{
  "hidden_size": 384,
  "intermediate_size": 1536,
  "init_std_o": 0.00337,
  "init_std_up": 0.0196,
  "lr_mult_qkv": 0.5,
  "warmup_steps": 200,
  "decay_fraction": 0.674,
  "final_lr_fraction": 0.0,
  "dataset": "wikipedia_en"
}
MLP neurons of a small language model. Each row is named by its layer, matrix (up: input weights) and neuron, and shows model dimensions 288-383. Each number is 200 + 30 x the weight over its row's rms, rounded and kept within 0 to 999.
After each neuron's rows, "fires after" lists the tokens most often just before its 100 highest values on Wikipedia text that the model never trained on; "fires on" lists the tokens most often at its 100 highest values on Wikipedia text that the model never trained on.

L5.up873,194,206,222,161,220,192,157,176,175,200,183,157,186,211,216,240,215,218,208,291,203,233,211,210,192,184,123,190,188,199,168,177,222,215,161,189,181,164,186,225,224,193,195,219,226,215,177,216,175,216,226,185,166,205,224,211,164,228,219,119,213,193,239,152,138,238,165,236,206,205,225,219,227,179,237,183,175,191,180,180,205,193,197,202,193,233,231,223,158,178,151,189,151,144,159,206
fires after: " ", " (", "|", " |", "=="
fires on: " |", " Preceded", "loan", " Succeeded"

L14.up1288,196,224,224,192,180,185,165,189,248,224,238,187,264,212,218,191,213,238,214,237,148,203,168,216,216,198,260,236,152,214,210,192,202,159,272,213,171,187,211,173,151,170,172,207,247,238,217,198,179,218,162,172,237,250,173,150,232,201,161,192,175,259,141,216,208,216,180,117,177,166,222,177,191,206,259,160,112,214,202,200,220,247,126,186,222,234,202,200,212,178,215,208,186,230,197,193
fires after: " ", " ("
fires on: "200", "201", "12"

L5.up923,226,191,210,252,203,196,147,243,155,175,212,195,200,209,213,241,205,130,207,209,271,193,162,161,220,127,227,181,212,224,245,231,243,231,243,219,174,215,198,221,169,223,208,208,241,160,149,199,177,162,272,182,224,254,175,179,202,196,157,218,179,210,228,158,206,228,162,233,209,231,234,181,149,172,221,272,219,138,218,187,270,213,192,200,200,165,206,194,160,224,274,202,228,199,151,161
fires after: " (", "\n", "\n\n", " \"", ".\n\n", "—"
fires on: "C", "E", "V", "L", "D", "W"

L14.up1248,190,230,195,158,226,238,136,177,231,153,225,156,207,256,197,183,244,187,201,172,193,229,137,249,214,175,143,189,195,223,201,222,186,223,239,195,210,220,196,201,143,155,196,188,168,185,178,232,239,206,178,224,264,196,222,225,175,162,215,203,175,190,171,232,178,241,203,169,194,190,189,195,125,162,246,191,219,203,181,200,178,159,226,217,232,218,207,225,177,248,222,197,235,195,215,178
fires after: " |", ":", " over", " of", " than", "1"
fires on: " ", ","

L14.up746,216,242,233,189,224,194,201,179,262,196,210,226,219,235,191,144,175,250,220,147,195,188,274,228,171,209,178,173,177,169,149,179,200,176,195,171,216,240,238,162,142,168,151,190,215,186,180,188,191,193,258,187,213,263,183,215,228,173,185,179,193,242,241,148,182,232,166,230,206,195,255,214,202,214,192,198,224,191,168,240,154,215,218,152,171,238,211,186,241,202,212,194,238,183,230,201
fires after: " |", "0", "1", ";", ","
fires on: " ", "–", " \"", "-"

L14.up128,178,176,129,198,225,214,189,200,212,170,254,177,222,208,181,245,207,230,171,244,209,184,192,152,215,199,199,236,236,198,200,246,269,206,216,201,163,188,151,133,225,231,131,202,165,247,169,197,192,165,214,240,231,182,230,182,203,227,226,226,227,253,169,214,159,199,211,208,212,212,167,159,165,251,205,204,153,202,167,208,180,175,166,213,221,235,203,181,176,170,209,199,216,174,225,179
fires after: " |", "|"
fires on: " "

L4.up33,189,168,192,162,194,247,187,194,178,188,130,220,231,249,202,195,199,170,206,219,172,174,169,221,180,219,179,183,183,193,202,241,219,187,215,199,144,169,184,201,143,222,190,181,193,219,241,192,175,157,276,188,215,233,195,249,211,231,224,232,202,185,161,166,215,162,172,224,201,243,181,254,216,160,218,199,125,237,138,198,172,160,213,199,241,158,227,209,234,228,144,218,243,223,179,222
fires after: " |", " |\n", " ("
fires on: " ", " (", "|"

L4.up290,205,167,170,170,178,207,131,225,162,254,210,175,190,207,198,114,156,234,270,179,228,199,225,215,197,173,191,178,180,202,187,164,227,159,186,214,175,235,215,179,229,201,208,108,227,179,219,167,226,160,196,183,206,220,247,215,175,231,210,229,246,152,196,214,195,227,230,138,188,274,189,249,219,209,208,215,181,191,230,192,183,209,210,217,209,239,179,193,208,162,195,203,233,195,215,249
fires after: "5", "1", "2", "3", "8", "9"
fires on: ",", " (", " (°"

L14.up338,232,249,227,243,217,156,225,234,218,223,227,188,188,162,223,175,239,204,159,200,162,200,245,177,209,178,195,208,130,227,230,236,239,236,200,218,154,211,236,161,150,182,198,208,206,178,208,203,198,286,148,192,210,188,228,266,199,237,177,143,198,203,254,172,228,207,182,196,226,231,185,176,203,191,197,194,140,251,222,189,238,215,206,247,187,199,155,158,254,202,223,218,165,177,227,165
fires after: " ", "."
fires on: "201", "199", " due", "According", " According", "."

L14.up797,122,186,184,228,202,164,176,214,255,215,180,219,161,233,233,219,219,235,173,165,136,186,174,130,237,163,208,242,180,219,204,180,231,216,171,222,203,231,159,241,163,204,225,186,176,249,190,161,127,242,128,213,212,228,194,192,129,175,255,201,220,198,200,232,295,188,232,174,192,191,262,221,198,169,191,208,200,211,168,187,172,213,203,266,239,251,213,208,246,165,199,215,225,204,253,193
fires after: " |", "|", ";", " "
fires on: " "

L5.up1435,192,148,193,157,217,179,194,200,214,183,176,175,174,201,238,230,225,169,198,242,194,252,208,165,224,204,192,250,159,228,205,213,197,200,232,143,182,174,223,208,218,147,202,188,182,163,181,192,185,213,228,215,263,153,170,189,201,261,147,200,213,172,279,185,189,237,178,255,237,176,224,132,182,188,203,253,193,203,163,222,182,271,166,168,166,290,203,172,174,228,176,134,193,195,211,181
fires after: " ", " %", "0", "1"
fires on: " |", ";"

L14.up89,182,249,215,222,230,172,173,248,224,203,194,260,185,176,203,181,164,161,156,240,234,200,105,145,213,191,193,203,169,138,212,224,177,156,207,187,191,207,180,192,219,208,233,224,138,175,213,176,173,258,213,179,179,193,204,229,186,206,218,195,231,248,163,251,179,214,212,163,213,193,234,175,227,173,185,180,176,209,209,269,220,213,175,190,203,199,169,249,238,251,199,156,205,219,197,176
fires after: " |", ";"
fires on: " ", " |", ":"

L4.up711,185,230,211,156,196,220,170,210,178,194,196,210,219,228,236,214,218,206,208,211,150,173,201,196,246,240,166,187,168,164,204,185,231,221,183,229,171,151,230,203,177,171,206,173,189,129,183,196,171,179,146,222,185,252,253,206,134,211,180,218,219,166,176,205,156,172,204,236,197,200,170,196,235,148,196,199,143,235,148,186,222,212,201,212,258,230,194,174,132,180,244,199,213,163,223,146
fires after: " ", " |\n", " |", " (", "==="
fires on: "198", "199", "|", "190"

L4.up143,200,232,181,224,188,178,190,254,244,188,236,180,220,181,221,208,244,132,213,243,196,220,175,186,233,218,239,196,220,144,233,154,174,187,241,160,217,204,221,229,220,149,174,192,204,125,168,206,264,237,172,208,189,209,157,230,200,169,174,174,218,194,179,252,205,214,154,185,172,188,175,172,225,173,162,217,199,223,225,201,225,189,238,167,204,201,238,211,204,201,212,179,186,226,144,239
fires after: " ", "\n", ".\n\n", "==\n\n", " (", "===\n\n"
fires on: "|", "28"

L14.up1471,234,198,206,196,229,249,233,188,191,252,211,173,224,215,195,242,200,227,239,196,168,216,214,168,231,245,199,186,225,239,179,170,158,186,222,160,196,204,173,245,165,192,170,194,224,163,246,187,203,182,224,177,282,166,140,191,147,174,189,149,180,241,175,232,257,155,190,224,157,227,251,213,173,131,206,204,234,182,199,226,166,189,187,242,222,163,156,182,200,203,209,224,184,226,180,237
fires after: "|", "1", " |\n"
fires on: " ", " (", "|", "–", "\n", " F"

L3.up228,223,236,190,221,280,172,212,224,231,198,175,161,227,204,224,191,236,199,198,175,265,155,206,179,215,249,212,192,213,217,219,255,202,222,168,186,172,153,232,206,190,223,169,256,174,182,195,245,173,235,133,247,195,155,199,158,199,177,189,183,187,204,209,196,165,142,174,200,172,181,186,233,252,213,177,178,214,210,186,182,224,213,153,228,257,194,164,157,194,235,185,204,201,172,280,207
fires after: " ", " |\n", "–", ".\n\n", ")\n"
fires on: "200", "|", "201", "-", "199", "==="

L5.up652,192,223,169,224,235,197,192,125,168,175,189,145,233,254,204,207,199,162,218,180,230,188,223,204,206,210,167,185,229,233,213,220,234,167,168,205,183,186,200,196,201,155,264,278,200,238,201,220,205,214,221,190,197,213,166,198,187,224,208,236,144,174,189,250,211,174,171,204,223,153,213,222,211,158,205,197,185,201,218,203,186,165,178,250,260,174,187,245,196,162,225,199,169,198,277,190
fires after: " ", " to", ",", " was"
fires on: "200", " made", " make", " making", " range"

L4.up687,227,205,161,186,150,161,185,221,222,200,245,184,134,287,200,162,191,186,205,227,231,171,248,184,180,177,216,200,187,202,219,236,185,205,206,207,176,183,263,215,231,226,191,253,178,244,155,172,210,164,190,185,201,180,214,209,182,163,166,143,182,191,182,171,210,209,188,147,144,207,141,206,230,178,218,192,210,211,135,166,236,168,199,197,216,213,250,252,210,184,243,239,214,207,177,204
fires after: ".\n\n", "\n\n", " |\n\n"
fires on: "==", "="

L5.up229,205,169,189,224,198,254,181,205,125,137,239,207,152,177,233,218,228,211,199,199,229,201,166,219,194,195,237,165,196,205,192,142,196,212,222,210,226,186,230,203,219,121,168,242,187,161,157,162,223,183,234,192,212,239,167,189,224,211,217,168,200,185,234,198,167,246,175,245,227,187,203,186,224,134,169,234,147,235,179,224,214,184,209,200,207,264,230,225,171,231,233,157,154,187,140,211
fires after: " ", "4"
fires on: " |", " |\n"

L14.up62,235,181,169,240,169,177,144,171,275,124,179,224,226,219,177,231,184,149,218,171,206,231,171,211,196,216,167,192,167,178,188,247,168,248,225,168,202,189,187,218,228,200,248,233,171,244,237,138,196,225,193,181,260,182,211,203,132,226,223,242,219,188,236,237,210,210,205,247,207,255,241,202,208,200,231,163,205,193,188,237,171,161,202,229,220,156,221,195,217,209,179,185,188,136,260,228
fires after: " |", " "
fires on: " ", "–", " seats"

L14.up1246,212,184,230,176,173,172,261,213,233,199,167,221,226,201,208,243,207,226,210,168,177,168,131,215,162,191,173,218,236,230,215,264,205,204,216,156,224,175,190,189,189,248,195,170,228,201,146,205,153,204,210,188,193,223,207,223,194,168,204,198,181,182,205,189,213,152,234,159,239,200,190,152,160,191,171,194,234,174,191,184,228,254,193,191,235,277,203,236,220,206,163,197,170,200,223,178
fires after: " |", " October", " on", " April", " February", " and"
fires on: " ", " −"

L14.up1302,223,179,144,147,218,197,191,202,277,220,203,246,222,155,205,199,181,214,185,224,196,194,154,150,192,236,187,208,205,203,223,199,203,159,251,211,223,195,172,182,167,213,148,150,242,199,198,211,215,258,200,119,210,223,267,193,189,184,178,216,175,192,137,204,216,235,215,202,151,199,227,216,187,245,272,161,228,194,205,237,170,201,143,205,219,202,165,178,180,204,153,217,190,166,184,177
fires after: " ", " to", " (", "-"
fires on: "202", " comm", "201", " "

L5.up1325,156,177,219,182,199,226,258,238,215,220,231,212,144,249,182,201,236,199,147,189,233,248,265,172,234,169,176,192,186,216,195,163,180,180,221,157,225,165,167,163,226,188,151,202,216,186,194,225,192,219,177,193,161,229,244,194,257,210,215,221,155,163,164,245,179,223,203,188,161,142,214,255,150,229,214,195,166,257,138,192,187,273,250,133,176,189,176,171,231,185,172,201,194,153,190,177
fires after: ",", " /", " |", ".S", "36", "46"
fires on: " ", "′", " |", " /", ".", "°"

L14.up1062,204,240,204,242,123,145,182,187,170,183,198,279,188,168,269,161,273,206,221,222,225,153,187,192,203,210,196,206,171,217,179,205,209,249,217,170,198,135,260,203,254,220,190,222,228,169,236,211,184,213,193,208,192,178,219,168,204,228,198,194,191,212,230,254,234,240,209,182,222,208,217,198,210,213,223,233,189,231,203,167,186,180,218,203,231,228,271,188,221,174,207,183,257,192,232,222
fires after: " ", "|", " |", "-"
fires on: " ", "200", "201", "0", " By"

L14.up1419,191,225,137,228,128,219,186,251,246,199,217,217,223,212,201,216,170,212,184,236,216,219,207,114,248,166,213,192,173,206,211,122,181,200,146,195,228,201,168,228,250,169,159,202,235,198,283,256,202,179,172,149,245,180,194,205,180,214,196,240,252,189,202,227,224,179,190,168,225,221,185,161,185,166,191,218,225,210,184,217,153,161,224,224,190,191,243,225,237,229,184,169,168,218,249,248
fires after: " |", "1", "2", " ", "3"
fires on: " ", "–", "202"

L14.up1065,203,244,176,235,216,257,199,191,198,169,191,201,211,129,246,182,246,222,191,151,259,213,212,169,169,212,273,169,230,146,185,164,167,160,224,236,151,179,211,234,174,196,180,170,179,206,204,201,146,191,188,207,222,221,205,194,158,192,191,174,220,193,222,276,233,179,173,237,218,193,212,234,232,187,181,209,191,185,181,176,221,209,222,191,217,219,227,215,194,168,194,185,185,230,206,212
fires after: " |", ":"
fires on: " ", " of", " ("

L14.up42,226,245,202,220,216,225,181,160,168,183,248,246,208,116,169,109,194,167,211,193,205,236,214,214,204,161,231,189,218,198,190,137,149,202,264,188,208,169,159,206,221,182,202,146,261,194,170,206,245,215,162,219,223,176,217,185,221,184,209,250,177,187,235,191,204,183,238,215,182,242,166,229,221,214,154,189,220,254,175,214,211,221,165,162,256,256,188,207,243,156,190,185,213,191,197,160
fires after: " |", " /", ";"
fires on: " ", " (", " ["

L4.up703,180,143,202,181,230,222,197,198,189,234,141,190,248,153,197,236,215,216,226,219,253,161,204,193,219,223,145,221,188,144,182,184,153,163,181,222,217,217,176,220,237,255,133,178,242,205,233,182,204,208,230,248,258,187,196,178,192,163,208,216,194,207,223,154,186,157,184,180,147,197,195,172,224,184,213,243,159,208,145,218,207,179,226,180,202,174,202,236,183,222,207,160,161,179,209,193
fires after: " ", " (", ")"
fires on: "201", "202", " currently", "200", " is"

L14.up938,246,166,226,212,237,236,204,209,248,164,189,173,235,227,166,148,197,206,244,206,180,167,193,193,212,192,165,201,250,211,208,226,189,207,238,152,149,293,207,189,166,212,186,137,175,216,224,123,143,239,205,214,199,232,225,221,193,153,219,165,204,157,214,166,164,254,254,204,136,195,220,231,183,200,186,266,138,236,193,192,220,128,171,197,200,176,240,191,231,204,207,224,152,177,196,211
fires after: " |", ":", ";", ","
fires on: " "

L3.up641,203,184,248,185,185,216,198,215,230,231,183,185,242,264,156,127,259,142,232,204,167,168,185,214,197,207,251,200,149,160,255,177,189,187,201,184,192,187,265,153,215,252,174,203,188,260,190,197,204,182,226,224,203,222,152,175,173,180,256,189,162,187,182,218,208,201,226,166,186,199,204,205,165,262,199,241,159,194,269,232,217,201,226,253,217,237,223,176,207,140,181,215,162,167,192,174
fires after: " ", "–"
fires on: "199", "200", "\n\n", " member", "201", ")\n\n"

L4.up80,210,224,232,220,206,199,210,181,181,203,156,192,205,179,159,177,198,197,222,283,161,198,180,220,247,251,201,157,210,152,194,153,184,203,177,168,201,242,199,175,214,261,169,131,215,209,187,234,252,165,221,148,196,191,149,182,213,203,196,195,195,232,215,159,159,180,206,202,250,222,228,176,171,211,221,250,182,241,179,195,174,209,176,188,213,242,242,263,165,196,200,230,222,200,226,210
fires after: ")", " |\n"
fires on: " |", "|", " income"

L5.up984,125,178,172,161,216,172,179,223,213,225,169,237,259,200,192,189,287,161,184,157,271,204,151,156,213,209,178,187,208,224,224,159,196,166,200,208,143,210,184,204,210,209,239,188,247,147,209,167,177,193,196,220,200,201,207,192,199,234,221,238,221,187,187,184,215,262,212,201,246,285,198,188,122,188,190,176,172,160,188,207,182,182,205,189,149,143,195,234,222,221,165,136,221,233,237,186
fires after: " ", " |", "0", "1", "2"
fires on: " |", ":", "+", " ", "9", ";"

L5.up913,158,191,176,181,174,195,139,189,234,218,197,198,205,211,236,152,212,228,218,180,241,200,181,243,248,194,185,261,266,201,268,220,244,201,219,244,198,243,169,144,231,180,186,178,216,184,181,212,129,188,234,237,175,194,162,200,173,224,177,205,189,206,243,185,179,279,246,173,206,267,138,189,161,199,219,206,160,205,190,175,183,209,199,226,186,166,202,207,171,209,214,223,194,203,204,179
fires after: " |", " "
fires on: " —", " |", " ", " Total", ")", "050"

L5.up1183,193,133,179,182,244,156,208,234,259,192,215,210,138,180,222,198,256,193,192,185,230,222,134,255,190,225,191,226,230,226,169,160,222,264,218,214,229,224,239,156,257,200,168,173,191,206,221,178,179,200,230,151,198,188,220,232,228,206,216,241,187,195,187,169,210,238,175,205,262,201,147,220,184,211,197,208,203,199,190,202,181,213,238,187,196,240,217,194,204,241,209,222,244,186,250,164
fires after: " |", " ", "0", "1"
fires on: " |", " ", "."

L5.up498,193,212,183,157,149,176,196,233,203,215,216,175,187,189,196,213,185,171,213,231,213,209,216,175,216,244,207,185,227,208,164,166,255,195,201,222,188,214,217,163,221,195,188,195,236,181,191,160,226,202,182,248,223,199,227,260,144,190,226,219,215,201,176,204,204,170,249,212,261,199,173,187,150,196,161,191,221,216,218,215,154,241,217,192,193,190,152,148,219,199,166,232,191,193,165,206
fires after: " "
fires on: "202", "201", " ", "200", "199", "196"

L4.up786,204,183,134,193,161,184,242,180,164,104,238,215,237,198,226,231,162,210,232,213,209,196,181,200,217,182,199,222,200,173,200,243,128,245,216,253,168,163,219,227,202,227,177,193,194,229,152,248,215,196,209,163,221,165,197,184,207,214,175,216,167,164,161,210,200,114,207,219,195,234,171,197,227,158,184,204,181,215,224,196,205,246,262,162,186,167,212,238,240,246,145,137,192,200,222,224
fires after: " |\n", " Ret"
fires on: "|", " |", " |\n"

L3.up407,171,203,206,230,195,226,202,199,222,179,135,191,142,204,182,196,227,198,170,184,220,187,215,182,202,203,242,191,228,231,182,170,234,204,171,123,201,181,184,185,270,181,204,257,219,198,191,218,224,245,256,170,187,129,242,207,145,224,204,214,171,155,161,240,209,181,201,190,219,158,227,215,232,168,221,176,161,169,174,153,157,230,174,266,224,206,178,175,179,177,179,169,162,202,225,184
fires after: " ", "\n"
fires on: "202", "201", "200", " season", "198", " contract"

L14.up774,214,212,142,195,242,236,219,163,196,203,204,204,167,256,216,205,244,214,231,258,240,174,218,163,232,184,192,187,220,192,107,211,168,234,196,187,209,221,193,124,234,193,183,219,207,177,184,243,246,173,180,169,259,231,237,274,137,204,240,187,241,229,217,240,185,198,130,149,181,199,205,163,115,190,181,210,213,219,226,189,186,223,230,220,204,229,230,170,202,202,235,192,203,215,205,248
fires after: "|", " ", " |", "–", "3"
fires on: " ", "–", "201", "202", "200"

L14.up1106,233,176,140,233,233,181,243,216,201,170,172,175,192,134,204,209,209,205,177,195,149,169,232,217,207,158,177,161,208,198,207,207,191,234,155,162,189,198,213,220,242,197,201,168,217,206,168,170,195,236,168,234,155,225,185,146,228,223,215,226,167,200,147,177,223,176,223,173,223,182,166,179,179,218,217,216,209,257,251,217,201,200,219,195,225,213,216,242,215,292,185,182,226,226,263,211
fires after: " |", "1", "2", "4", "3"
fires on: ".", " ", " −"

L14.up166,234,206,154,235,245,186,206,227,209,191,230,187,193,229,175,188,187,184,210,217,258,215,237,191,182,221,235,249,180,238,209,196,238,192,205,193,241,220,263,164,241,233,192,217,201,198,218,196,208,181,189,214,214,211,214,202,202,222,224,216,222,234,190,261,199,206,198,233,176,223,154,187,206,164,223,193,232,195,218,255,181,148,242,241,211,216,194,231,145,198,179,198,153,173,200,186
fires after: " |", " ", "2", "1"
fires on: " ", "–", "199", " points"

L5.up32,232,167,216,173,200,203,173,226,139,170,198,165,167,198,168,215,234,233,162,219,225,191,173,129,190,131,196,230,219,197,194,175,136,166,227,182,165,213,223,218,200,213,174,234,250,169,213,197,209,251,159,151,153,221,190,221,175,230,201,229,159,180,184,173,219,209,137,224,221,204,237,175,262,232,203,159,183,224,120,149,153,231,181,199,235,133,213,177,235,174,175,204,237,155,197,181
fires after: " ", "\n", " —\n"
fires on: "\"", "201", "200", "199", "195", " |\n"

L4.up953,253,191,161,213,226,205,193,253,221,205,208,179,195,232,235,161,212,183,225,208,266,205,234,204,190,237,209,215,181,240,220,190,197,171,143,213,206,255,190,224,253,226,192,203,181,229,201,203,224,200,217,214,209,203,206,206,139,167,223,202,149,235,233,144,216,230,179,129,192,163,194,192,208,231,204,225,217,239,240,209,225,199,210,176,226,210,192,167,231,206,202,197,203,200,274,172
fires after: " ", " (", "\n\n", ".\n\n", "\n", " |\n\n"
fires on: "==", "200", "201", "-", "199"

L5.up852,199,191,184,179,250,225,120,153,144,158,181,187,162,161,212,182,143,210,198,183,236,172,157,247,236,183,191,181,262,211,208,227,176,179,185,198,199,201,199,157,203,165,207,217,204,161,178,190,160,185,226,194,209,181,189,231,217,212,180,164,188,190,180,189,223,173,217,192,245,207,247,151,184,188,187,239,170,227,175,174,177,239,194,192,196,210,218,225,212,179,297,253,204,218,182,175
fires after: " |", " "
fires on: " ", " |", " |\n", " Bronze"

L5.up502,193,198,177,187,150,258,205,227,176,223,175,212,210,207,191,227,263,182,207,238,183,212,203,199,219,245,250,215,167,202,179,172,122,195,245,216,214,191,259,236,242,201,167,200,232,173,183,201,202,200,200,159,171,196,191,263,255,162,209,233,227,196,214,244,148,205,134,211,215,199,220,158,205,164,223,279,164,238,181,174,148,203,177,216,218,256,193,210,222,234,157,247,185,184,198,214
fires after: "\n", "===\n\n", " |\n\n", " Candidate", "==\n\n", " Team"
fires on: "|", " |"

L3.up5,253,163,229,176,241,185,153,217,205,253,160,202,233,190,173,193,214,157,189,195,223,198,210,177,222,221,227,253,213,188,221,222,149,212,175,233,250,182,227,184,229,185,115,203,222,191,162,121,194,209,221,183,223,133,170,224,194,224,253,222,182,194,235,235,236,117,221,173,209,213,219,156,145,172,168,236,242,198,176,216,189,179,194,179,203,174,225,204,209,222,234,205,202,153,186,224
fires after: " ", "–", " ("
fires on: "194", "187", "201", "198", "185", "195"

L14.up781,190,186,201,183,204,236,206,199,178,225,223,181,208,210,218,221,211,232,248,176,231,198,178,203,228,237,174,206,227,211,133,193,193,196,175,240,217,220,169,154,250,218,164,241,191,228,233,236,177,176,218,185,186,191,213,215,199,204,233,163,153,260,217,200,214,219,208,165,243,182,160,189,209,197,221,157,225,202,228,262,181,246,184,235,188,241,173,169,224,170,178,187,137,211,161,206
fires after: " ", "|", "7", " |"
fires on: " ", "200", "–", "201", ".", "199"

L4.up590,190,196,257,227,187,221,193,210,183,205,203,181,186,208,222,209,270,170,201,216,257,189,211,203,187,175,249,200,223,184,192,206,223,162,219,185,204,186,282,230,260,249,188,219,189,192,176,167,283,163,184,162,186,204,171,231,131,180,147,216,173,227,176,242,229,180,176,164,234,116,154,174,203,243,196,171,161,213,163,188,159,216,233,235,229,171,225,142,181,169,218,185,186,162,255,173
fires after: " ", "\n"
fires on: "202", "201", "200", "199"

L5.up871,153,175,202,171,155,208,191,179,141,144,240,255,197,165,214,183,193,163,233,235,178,166,204,198,209,152,189,201,187,231,249,148,159,210,236,210,163,184,214,155,200,186,171,182,225,164,208,192,175,215,230,175,211,151,195,208,174,254,200,237,244,207,185,238,185,203,209,210,203,202,218,165,161,188,210,205,184,185,137,185,190,184,210,154,221,227,244,206,153,166,206,188,204,205,193,181
fires after: " ", " |"
fires on: " |", " Ret", " ", " Total", " |\n", "25"

L14.up179,180,159,213,221,186,176,193,188,266,214,237,221,149,250,217,137,240,195,170,186,247,167,205,241,165,260,159,160,130,169,195,196,167,227,210,185,216,244,122,213,170,181,230,216,165,198,223,223,200,120,207,183,215,182,206,171,199,189,202,204,190,172,179,127,205,236,196,152,177,217,193,199,185,222,179,191,182,161,243,214,244,191,194,213,246,217,178,257,212,256,189,222,220,174,218,242
fires after: "1", "2", "5", "0", "3", "4"
fires on: ",", ".", " "

L14.up1085,127,193,139,211,236,217,196,211,263,188,258,254,204,218,192,194,174,163,234,190,184,180,198,189,238,211,192,156,169,205,249,212,221,141,166,176,232,194,179,201,202,224,198,205,201,237,202,240,260,136,138,219,218,230,246,194,204,158,161,202,205,242,172,223,192,266,172,183,181,212,211,166,200,232,214,161,191,231,181,255,172,237,192,211,177,207,184,194,258,180,218,185,186,185,265,200
fires after: " |", " ", "1", ";", "2"
fires on: " ", "–", "195", "201", "."